{"n_layer": 13, "n_head": 3, "n_kv_head": 1, "vocab_size": 689, "norm": "layernorm", "init": "normal", "init_std_down": 0.00657, "lr": 0.0016, "beta2": 0.98, "grad_clip": 2.0, "seq_len": 512, "doc_mask": true, "train_tokens": 518700000, "steps": 7915}
MLP neurons of a small language model. Each row is named by its layer, matrix (up: input weights) and neuron, and shows model dimensions 80-207. Each number is 200 + 20 x the weight over its row's rms, rounded and kept within 0 to 999.
A block is one neuron, or neurons of one layer that tend to fire together. After each block is what it responds to, as a language model described it from the Wikipedia text at the highest values.

L3.up234,208,212,216,233,196,211,184,181,209,202,177,208,188,215,208,178,213,195,205,183,196,212,208,188,218,212,179,199,228,223,172,201,217,236,192,224,259,191,195,176,186,215,214,212,247,179,230,220,217,188,217,171,208,214,220,163,206,224,206,159,228,207,188,225,226,181,178,211,214,150,196,175,214,188,216,208,185,209,187,179,207,156,171,216,211,175,187,207,222,211,189,227,219,180,191,195,167,204,177,197,217,204,229,168,212,175,215,199,200,185,242,153,168,192,219,190,207,205,232,206,210,197,222,187,222,204,191,191
L3.up338,191,194,175,197,193,202,190,245,217,198,184,231,197,265,194,235,181,230,177,200,192,205,187,183,178,199,226,191,181,241,192,191,221,235,186,227,186,183,211,178,200,228,204,257,212,196,213,236,177,202,236,188,186,216,187,207,225,214,213,220,214,213,172,201,178,219,229,185,214,174,209,208,185,187,178,209,208,196,193,250,226,201,242,179,178,200,210,193,165,207,196,206,188,195,195,217,197,185,203,202,197,198,222,182,197,182,192,231,216,218,198,173,202,215,180,161,236,201,175,222,205,194,205,203,213,217,233,188
L3.up516,189,189,236,229,202,208,214,180,208,218,189,191,209,179,192,187,230,208,209,150,237,204,214,148,201,197,171,198,206,209,175,223,200,221,180,207,203,205,229,226,180,229,211,199,221,211,185,241,200,191,187,186,194,202,179,151,177,207,214,185,197,198,193,236,198,210,221,225,231,221,207,196,206,211,217,209,184,190,235,190,216,187,211,202,231,201,210,196,178,234,204,205,162,190,218,196,194,184,196,223,209,201,224,222,180,182,202,184,164,212,167,210,173,216,180,183,193,215,211,214,194,193,218,221,234,187,176,206
L3.up618,211,184,204,202,174,198,189,219,216,219,215,213,197,207,191,236,212,199,198,169,196,197,187,206,183,212,202,206,210,202,177,220,243,248,153,207,188,189,230,172,204,222,228,229,221,228,227,211,168,207,216,188,203,232,194,201,206,210,190,149,210,190,187,250,212,211,189,213,232,209,220,199,195,206,200,230,207,165,173,178,218,201,164,198,245,199,257,184,201,206,186,196,208,201,202,176,175,186,172,167,197,201,230,206,160,163,186,190,209,202,192,179,186,171,200,191,191,219,208,201,194,199,205,191,215,189,179,181
Determiner "the"

L7.up252,203,192,214,188,196,207,216,210,191,214,178,238,191,211,192,185,222,202,246,195,183,213,172,178,197,200,205,179,184,161,208,189,264,197,192,199,189,207,184,190,202,188,192,167,226,159,184,182,209,172,178,200,211,237,198,198,178,216,188,202,166,189,184,183,196,216,220,182,212,203,163,174,191,191,213,191,207,210,183,187,243,193,220,183,199,194,208,166,211,200,204,194,242,195,210,201,196,176,215,201,177,207,231,218,174,176,231,192,196,213,230,187,198,225,191,191,202,169,204,240,175,210,208,193,200,197,199,218
Spaces before a detached token

L7.up318,172,192,199,197,167,231,199,172,196,201,198,214,187,204,171,208,220,202,218,168,168,216,210,188,196,189,157,188,234,205,207,194,232,225,198,239,199,176,200,196,203,176,183,220,224,205,236,186,193,181,223,207,190,227,210,176,203,212,220,219,208,225,173,188,174,239,186,210,237,204,222,186,170,149,218,203,209,199,178,240,185,220,201,194,167,203,201,167,220,180,211,203,227,226,200,204,197,216,193,198,218,200,230,175,186,193,175,189,225,178,199,208,184,221,204,158,207,189,210,191,182,189,194,210,185,200,180,228
Definite article "the"

L10.up42,196,166,187,192,199,184,232,221,231,214,177,235,230,216,174,215,199,205,205,191,181,190,206,220,166,199,185,221,204,187,188,183,218,186,178,202,159,176,196,197,202,199,190,195,190,199,182,168,208,199,188,218,181,199,255,193,191,198,221,182,208,212,192,223,211,184,219,194,210,204,222,220,214,205,190,206,231,198,170,203,202,220,227,173,201,193,225,169,203,213,195,230,199,205,207,225,207,195,209,190,200,213,230,214,199,204,212,185,180,214,173,202,228,192,228,194,177,198,190,210,195,205,181,218,224,180,209,211
L10.up64,221,177,162,174,226,200,225,218,222,210,190,223,188,210,184,198,210,200,197,208,189,193,211,193,222,175,178,182,169,187,172,190,215,221,222,208,190,180,203,205,187,156,234,210,199,209,185,211,183,204,192,169,200,223,216,203,189,203,224,177,161,198,200,209,211,194,181,193,225,200,180,220,217,215,188,214,241,241,211,184,223,181,223,176,214,190,197,172,226,181,189,185,223,204,203,206,200,194,199,205,153,219,190,172,210,200,253,242,196,198,231,202,196,226,221,199,227,185,205,229,182,189,182,178,234,182,175,195
L10.up212,186,187,232,176,215,165,209,180,213,198,223,203,183,223,209,208,194,186,208,191,192,197,161,211,140,249,162,224,202,142,216,212,214,202,228,198,181,171,193,185,145,212,192,199,202,204,187,192,194,199,176,212,218,185,170,210,203,182,200,213,218,222,186,200,250,207,215,203,223,198,211,211,229,157,206,204,218,190,214,216,212,223,232,189,181,187,200,194,217,205,188,218,176,188,209,226,221,205,215,176,185,198,200,236,172,220,224,211,165,204,205,266,207,214,215,179,181,184,211,203,170,154,202,192,190,217,224,178
L10.up255,217,181,221,200,212,180,218,211,226,197,220,200,198,213,199,205,220,181,234,175,237,206,204,214,219,196,167,206,165,186,141,194,219,205,167,215,201,210,221,178,162,176,236,198,199,177,211,161,192,204,188,213,219,189,200,199,173,200,203,199,203,206,210,185,174,199,213,193,219,200,190,183,190,234,204,178,201,205,169,197,192,238,192,136,210,148,192,202,196,215,198,239,183,192,201,193,185,189,188,205,177,205,226,215,180,158,222,206,212,209,171,186,183,216,215,193,203,186,215,217,209,197,220,214,200,223,196,205
L10.up257,189,201,215,170,219,180,195,211,215,190,203,214,210,201,188,220,189,174,209,214,190,197,191,206,185,184,207,189,168,172,201,198,227,198,190,186,199,215,224,202,229,241,226,146,196,204,192,213,178,160,182,239,186,227,221,205,228,193,199,197,175,203,217,236,186,194,206,188,193,164,213,199,175,181,252,193,217,233,172,196,187,182,175,187,209,162,214,203,198,206,205,232,200,203,190,165,224,182,203,185,149,191,201,204,223,193,193,205,211,201,225,171,215,189,177,229,196,203,217,201,186,210,256,177,211,199,208,177
L10.up298,183,204,182,204,222,204,192,163,237,170,227,204,201,230,197,169,213,199,227,198,212,216,191,177,198,193,193,225,199,213,195,172,253,173,166,188,192,202,201,199,174,214,152,155,212,205,190,184,189,176,186,200,206,225,213,195,185,217,198,179,213,212,170,205,194,236,235,184,187,184,168,240,183,170,255,206,177,195,179,181,224,179,245,176,183,163,171,185,246,187,183,202,199,177,169,217,216,218,188,175,198,193,248,223,208,177,206,232,192,222,221,203,211,191,185,201,194,198,219,167,212,193,204,255,204,223,248,211
L10.up386,187,182,231,200,199,174,204,193,227,193,199,190,202,223,197,189,214,201,219,197,217,217,178,220,218,207,177,203,185,161,173,226,183,225,174,191,212,216,193,200,219,211,177,217,187,203,175,213,201,184,192,189,214,218,182,207,189,229,208,205,193,186,198,213,224,197,181,188,212,205,175,189,174,198,230,194,178,181,224,236,196,214,199,147,210,216,197,208,217,190,194,199,221,207,215,225,206,168,193,155,205,196,210,219,211,215,232,192,188,236,217,213,203,208,198,194,190,158,184,252,194,187,221,218,223,182,173,165
L10.up427,130,135,210,213,178,181,210,185,211,190,205,183,238,206,193,207,242,176,197,207,199,264,174,197,194,208,204,207,191,172,187,218,174,191,211,201,213,170,173,187,190,239,174,226,198,221,176,190,188,174,212,217,197,208,218,206,202,204,215,189,196,185,214,182,198,207,208,208,197,185,178,214,179,215,225,200,230,201,200,182,220,213,180,164,199,196,212,204,216,203,213,202,207,197,215,159,174,174,192,229,181,169,221,175,235,216,225,231,201,214,195,210,205,199,181,228,178,215,204,199,205,215,200,188,175,215,206,195
L10.up484,190,201,204,182,215,215,181,177,207,209,195,186,227,209,184,170,189,177,201,183,214,208,211,176,175,210,196,172,216,191,201,193,197,203,214,215,178,205,227,206,195,192,231,212,218,189,188,188,181,151,211,228,182,232,185,187,207,175,273,202,208,210,171,209,217,228,200,194,180,185,215,233,158,184,195,181,224,196,198,168,190,189,214,218,191,155,198,178,234,201,207,215,240,200,193,181,192,207,176,195,187,226,228,210,206,191,217,166,194,198,208,222,214,199,224,201,231,175,219,217,197,177,189,212,198,188,214,188
L10.up539,217,180,205,213,198,203,194,229,224,210,227,183,218,183,209,209,204,218,166,211,222,234,165,192,164,229,175,201,184,213,178,197,228,153,187,201,169,223,190,197,190,187,208,176,241,200,185,223,158,205,199,187,232,218,221,195,185,181,194,191,185,191,200,160,168,260,208,217,209,200,163,228,181,192,210,231,199,211,203,203,215,200,211,169,186,210,223,175,195,206,237,170,233,172,219,172,243,157,206,155,182,196,220,221,200,188,192,192,190,214,204,212,192,215,230,171,189,174,210,214,197,187,233,194,187,176,220,195
L10.up632,181,197,217,200,198,224,218,157,185,193,189,208,188,182,213,208,229,184,196,222,192,203,193,203,156,184,197,214,183,156,195,202,226,193,191,209,196,188,201,199,191,243,178,216,207,227,185,184,215,208,181,194,194,220,214,222,195,216,240,204,170,223,235,215,226,182,227,217,199,174,200,172,197,187,209,194,228,199,214,181,215,198,198,172,155,176,217,205,201,193,196,208,189,191,203,204,210,198,160,189,222,207,212,185,174,166,216,225,195,193,194,216,216,228,217,215,182,195,226,209,159,184,181,236,238,212,170,189
L10.up721,172,182,211,219,196,202,215,189,229,176,195,216,211,215,153,226,231,219,197,232,190,239,165,210,142,224,189,192,202,192,199,196,218,181,217,173,200,155,196,182,187,215,183,160,219,215,195,201,213,175,177,192,205,198,193,181,220,226,198,172,180,181,198,188,206,216,216,205,215,185,217,222,191,195,223,211,180,217,195,221,238,237,216,184,202,209,193,200,222,179,198,183,175,197,177,220,213,174,208,211,181,179,241,199,211,205,234,207,175,226,224,196,189,184,182,186,188,186,216,192,204,190,219,203,187,209,202,174
L10.up769,170,208,218,206,192,179,188,221,183,163,179,211,192,179,154,189,219,186,231,193,194,213,195,220,216,229,231,179,177,202,181,212,244,210,199,195,165,196,198,204,192,228,202,142,206,170,179,197,202,217,179,160,245,244,201,198,238,238,175,211,191,194,203,195,201,186,209,183,224,185,208,202,180,208,191,175,201,179,170,241,191,230,182,185,201,214,192,191,198,191,217,196,206,180,195,187,198,142,200,213,210,225,234,192,206,168,179,206,210,198,197,183,183,173,163,185,197,159,206,191,184,191,215,202,189,196,207,216
L10.up835,176,170,188,209,265,203,194,168,183,211,193,221,168,189,175,182,201,172,178,216,203,212,201,230,205,206,145,194,213,175,203,181,214,192,200,178,196,192,199,181,184,205,233,209,220,196,168,191,177,175,197,214,213,202,219,228,224,210,193,213,197,184,197,217,196,201,200,203,180,201,203,202,218,165,197,177,180,188,238,207,222,230,216,216,214,225,169,210,196,218,196,171,204,211,196,181,195,163,204,165,183,198,246,214,165,161,203,197,216,241,219,184,163,201,223,173,194,176,192,235,235,172,202,193,193,217,201,211
L10.up853,174,183,182,224,217,151,157,165,204,201,183,220,187,168,180,177,196,234,206,174,185,198,173,177,212,203,219,157,209,178,168,220,215,202,210,196,188,181,193,190,167,210,208,173,224,191,212,191,240,170,203,166,217,213,204,224,190,237,193,211,183,208,183,172,203,185,173,202,190,204,168,189,197,184,223,231,188,222,210,196,195,211,194,176,197,168,212,229,206,201,208,199,203,209,190,240,202,172,172,190,203,198,207,190,226,192,202,197,213,203,228,192,203,207,197,177,204,192,188,211,197,189,214,204,210,235,213,207
L10.up871,176,190,186,165,172,204,194,195,209,253,207,201,214,216,203,197,210,175,244,196,236,208,196,222,187,203,182,191,205,222,202,205,214,155,197,182,176,191,211,184,183,219,184,197,228,203,200,185,207,203,180,230,191,214,208,232,183,201,219,175,177,211,202,180,214,160,171,219,215,168,222,206,199,178,207,187,210,204,222,171,169,207,212,162,180,217,209,223,187,209,216,247,212,211,196,206,213,198,194,235,185,204,219,182,203,211,213,203,191,226,241,224,201,209,180,140,211,192,194,208,225,183,185,189,222,177,209,222
Space before numbers

L10.up3,203,176,187,190,193,175,233,185,195,194,186,209,133,176,199,212,208,198,205,185,194,177,156,181,178,237,143,202,204,202,180,209,196,203,219,207,207,202,215,190,185,186,221,201,210,228,243,204,187,212,248,197,205,182,208,214,193,208,222,175,163,192,167,216,199,211,210,177,211,225,168,217,207,171,195,198,203,218,210,200,218,225,230,182,191,243,195,185,207,240,196,216,217,200,227,229,207,212,213,188,233,198,184,187,207,191,209,225,205,187,199,259,224,239,221,193,150,220,184,198,173,184,211,201,218,224,211,184
L10.up40,197,173,213,183,208,228,210,214,188,197,201,147,188,194,160,194,205,193,206,157,170,231,228,190,178,207,191,161,168,236,190,203,197,200,197,209,217,218,182,203,201,228,221,174,180,226,183,225,205,190,181,205,202,216,185,208,183,190,193,180,208,209,210,219,206,211,222,226,188,188,220,179,222,222,205,205,226,174,212,235,222,242,194,213,177,176,176,209,226,219,216,204,222,195,212,182,202,212,180,187,187,173,198,216,171,206,190,199,223,234,214,177,224,190,212,169,143,193,194,208,220,198,183,208,214,212,206,190
L10.up86,186,189,200,227,200,153,180,193,223,184,198,223,227,202,154,238,224,215,234,176,207,212,163,173,169,199,213,201,213,204,203,174,221,225,168,221,215,185,222,184,177,208,217,210,224,203,223,180,178,214,253,190,181,204,191,192,225,236,173,169,201,188,157,210,183,223,222,177,183,208,163,231,246,194,171,183,190,188,195,182,205,199,212,166,193,197,186,189,208,195,215,192,237,209,227,179,171,184,185,201,210,217,224,220,156,214,171,190,237,206,216,197,167,203,232,200,240,219,183,217,179,200,225,185,202,189,210,199
L10.up149,203,203,216,212,204,199,225,194,183,192,197,224,185,184,207,200,196,194,214,164,178,222,219,238,185,180,220,188,174,165,183,176,255,225,167,214,196,186,193,175,225,223,228,264,207,184,173,192,202,191,216,196,192,170,189,220,193,213,190,170,211,222,212,213,210,201,239,197,226,178,167,182,218,216,179,195,231,161,211,177,220,184,208,209,144,158,207,203,216,163,226,197,222,209,179,162,195,207,195,213,213,227,248,189,202,173,236,189,211,189,231,213,209,209,202,189,181,170,214,192,194,200,227,202,203,184,215,143
L10.up190,204,224,225,185,205,179,190,153,201,215,155,204,205,215,194,165,175,190,196,186,205,200,210,201,174,224,198,234,230,221,193,172,202,225,191,211,204,197,209,202,198,233,217,172,202,207,165,244,205,183,191,181,187,217,186,204,178,181,233,215,183,182,204,212,207,176,203,200,179,170,216,199,197,194,235,225,181,199,201,219,157,206,229,198,207,156,217,222,217,214,204,218,185,203,202,213,202,208,185,157,213,193,186,213,173,213,207,204,192,196,205,171,193,183,226,200,198,212,195,199,204,164,229,196,190,214,210,182
L10.up233,172,190,208,204,207,218,190,216,221,212,187,214,192,228,205,199,198,186,188,191,195,210,174,200,200,202,217,158,202,181,186,195,161,218,172,215,170,219,214,215,196,199,191,207,197,212,176,219,180,199,197,175,204,243,207,177,182,174,250,165,226,210,197,183,190,178,225,189,175,161,178,216,215,197,203,218,212,202,151,210,167,209,205,171,192,156,201,183,200,211,188,188,185,156,238,187,184,187,172,194,239,217,220,224,193,198,197,191,212,183,185,181,215,187,173,219,189,202,166,234,202,212,214,217,210,233,231,236
L10.up329,210,171,214,225,208,234,182,202,167,175,190,161,218,200,200,215,203,198,176,182,192,215,199,213,171,156,215,236,198,205,214,232,151,232,206,241,212,202,182,166,188,232,192,187,239,176,218,161,201,205,208,237,173,211,203,191,197,216,202,198,218,182,195,228,221,177,205,201,215,203,215,193,233,171,196,214,184,183,214,213,195,169,225,199,157,198,200,215,184,217,194,218,212,210,183,201,202,195,156,206,221,182,185,206,227,183,206,185,174,220,196,182,163,210,218,182,233,229,197,217,193,181,209,202,205,184,235,205
L10.up369,199,227,186,219,194,167,188,186,234,202,215,163,220,199,180,202,217,176,197,185,205,208,178,198,185,217,182,196,198,229,229,207,242,187,184,223,225,161,231,204,195,225,215,217,169,181,159,171,193,201,205,202,209,228,176,175,207,196,226,209,229,216,192,190,189,223,180,188,192,205,213,224,198,193,220,186,192,195,224,212,227,208,171,188,194,174,200,186,195,164,202,180,237,167,203,210,215,165,189,219,188,204,210,222,177,200,246,242,218,211,192,193,204,224,176,217,158,206,199,202,203,219,194,200,236,211,202,186
L10.up542,193,204,205,201,178,200,213,178,198,219,228,207,180,184,147,208,249,178,193,183,177,166,184,189,193,195,178,210,204,212,195,170,229,217,212,200,202,203,228,220,216,196,223,182,186,222,224,200,218,185,214,182,223,200,236,190,174,177,194,181,207,175,204,175,208,177,222,207,198,189,146,184,203,155,197,180,235,211,218,186,189,195,213,180,218,159,192,232,222,208,205,205,194,223,167,203,211,236,190,188,201,197,210,184,225,225,231,253,211,202,206,191,212,209,203,200,185,200,203,194,184,153,218,219,196,209,217,206
L10.up669,202,159,198,178,195,192,211,210,183,202,204,196,222,212,219,234,203,204,215,197,182,186,196,194,153,162,183,157,189,207,224,171,193,185,213,196,203,184,218,209,175,227,216,239,196,202,208,240,184,196,196,174,187,223,203,169,217,175,184,175,192,214,181,182,218,181,188,213,183,195,201,236,218,205,218,201,213,201,219,232,194,219,186,187,185,171,178,228,207,207,230,202,236,204,185,210,177,212,209,218,189,184,198,178,213,193,232,152,201,222,189,186,196,196,147,159,222,201,206,230,203,196,204,221,211,157,180,185
L10.up689,193,189,212,195,191,183,168,213,219,196,199,190,227,165,224,220,231,189,194,204,218,199,191,198,183,192,189,206,187,199,195,223,161,207,234,224,190,181,189,205,196,191,166,249,178,211,213,198,178,188,238,211,196,221,225,197,187,191,169,173,219,209,157,222,178,186,209,202,196,209,182,216,222,185,172,175,209,206,224,221,238,189,193,205,164,186,183,202,212,220,191,158,203,198,180,201,185,214,170,220,217,212,223,213,188,198,224,171,220,193,210,196,190,179,178,214,216,208,176,211,194,180,223,206,192,215,271,186
L10.up795,205,180,189,194,219,171,195,187,237,202,212,195,210,223,182,186,190,212,217,161,169,183,222,206,157,201,200,213,197,210,201,194,211,198,199,197,236,132,188,221,190,218,182,224,174,231,218,260,202,187,230,173,148,210,224,187,189,229,209,147,227,184,201,226,217,218,182,194,189,192,186,203,218,177,199,208,215,224,196,222,188,170,185,186,177,161,179,192,175,190,191,216,252,202,226,191,173,217,187,178,211,186,192,180,187,204,202,202,169,204,215,179,198,205,218,201,196,187,208,231,202,206,209,193,200,215,228,228
L10.up832,194,216,233,198,217,215,203,182,232,219,201,187,172,192,177,229,208,200,218,204,186,201,199,213,187,194,227,189,157,209,197,228,198,203,167,211,166,199,178,208,193,190,183,216,218,189,174,240,210,202,196,213,223,188,216,202,184,209,203,177,185,205,195,197,187,233,175,192,219,199,188,196,182,203,198,184,198,182,210,227,174,194,205,183,205,155,210,192,230,184,151,204,203,198,200,189,182,198,181,200,221,206,225,174,178,191,232,230,190,194,207,187,165,205,214,215,180,187,229,217,208,209,188,199,227,150,228,215
L10.up849,213,219,213,214,220,211,182,193,181,226,210,210,199,194,167,206,239,215,195,192,202,234,180,209,175,208,200,196,201,205,237,193,217,237,216,237,222,222,166,190,195,251,190,192,217,207,186,186,199,167,218,178,191,196,223,192,209,181,224,128,152,195,197,206,226,186,192,211,204,180,207,206,213,155,191,208,199,188,222,177,193,205,196,215,166,177,213,193,175,243,214,201,211,199,194,183,188,162,187,181,226,209,192,179,175,209,203,196,215,221,227,211,218,210,209,190,178,218,177,216,216,195,199,186,186,197,213,199
L10.up859,201,186,207,186,198,209,229,196,227,196,224,184,160,218,197,206,220,220,229,177,211,189,191,175,193,227,171,224,174,203,160,168,222,197,230,225,183,167,188,179,184,204,182,219,245,237,185,227,205,191,207,183,175,199,227,207,206,188,237,199,176,191,205,199,210,193,191,189,201,211,213,212,200,193,179,223,204,236,202,219,198,187,222,183,184,211,162,209,242,214,203,201,213,194,191,202,192,218,189,186,218,210,208,193,159,236,193,155,201,188,157,211,181,212,214,210,203,187,215,203,189,196,241,197,200,224,165,208
L10.up864,214,187,180,216,193,193,203,217,202,172,199,229,180,221,204,215,195,197,217,189,192,204,216,197,207,226,195,214,196,181,197,181,198,192,239,193,209,214,223,202,175,181,192,212,197,199,246,258,210,179,208,188,177,202,209,201,168,179,225,203,172,194,179,183,234,187,169,171,192,190,173,175,183,184,210,217,220,199,204,213,207,176,206,162,190,173,178,186,176,182,210,173,231,207,174,171,162,187,156,183,196,201,211,183,214,187,240,220,210,159,172,184,201,212,191,206,165,193,193,199,175,173,213,188,184,209,163,194
Short word-start fragments

L3.up194,201,152,196,179,205,199,193,175,225,216,189,224,202,216,198,183,200,183,193,184,199,188,184,186,198,224,251,183,177,228,165,189,197,196,186,188,215,155,214,165,219,248,193,197,203,157,199,208,184,215,182,198,157,231,233,187,235,207,220,202,203,205,188,208,204,187,226,192,217,193,212,230,165,216,181,209,227,170,186,227,208,234,178,200,205,203,169,197,206,216,200,237,208,179,219,196,195,204,169,184,218,203,181,207,178,175,215,203,189,229,178,189,237,207,241,209,214,160,199,221,208,204,194,204,202,215,202,177
L3.up226,181,226,194,235,205,205,174,174,215,223,196,229,218,204,202,188,214,194,185,179,238,205,190,156,197,245,236,164,219,199,187,219,188,208,193,216,221,189,227,194,186,187,188,193,222,186,163,184,175,215,172,195,186,240,240,212,197,202,238,165,204,220,207,195,210,224,199,175,194,182,196,205,199,236,172,199,209,186,196,212,202,225,174,200,201,199,219,195,217,198,189,233,175,206,212,194,195,186,163,184,207,157,235,199,183,156,235,194,210,209,182,189,181,201,222,230,208,188,202,230,215,202,202,205,223,185,200,191
L3.up434,168,185,181,195,192,196,178,231,187,199,153,225,203,222,208,211,182,192,182,158,214,209,234,184,215,189,212,183,157,181,190,219,225,191,199,199,218,201,182,172,214,221,233,210,218,151,208,245,198,219,212,199,167,242,183,201,187,186,185,181,198,204,203,195,192,189,204,176,198,187,193,214,184,204,198,233,235,218,200,185,166,180,171,222,207,220,190,187,207,178,193,229,206,212,194,190,239,226,194,185,206,184,168,184,194,152,201,217,227,201,214,198,188,198,203,234,226,187,194,236,198,212,196,209,198,223,206,204
L3.up494,200,202,216,204,219,197,205,187,205,237,213,203,209,220,203,186,200,204,190,154,231,210,184,176,205,187,236,161,208,184,180,212,206,197,187,232,208,171,205,153,166,198,188,196,240,166,177,159,194,210,188,186,192,221,210,231,198,224,236,170,211,210,187,181,204,203,243,188,210,194,213,180,213,242,158,193,203,199,168,200,192,216,180,188,232,181,195,220,219,205,188,239,198,214,195,196,194,188,175,191,214,184,189,207,193,172,226,209,193,197,193,197,211,200,219,222,170,196,198,218,199,217,213,204,214,217,216,180
End of proper name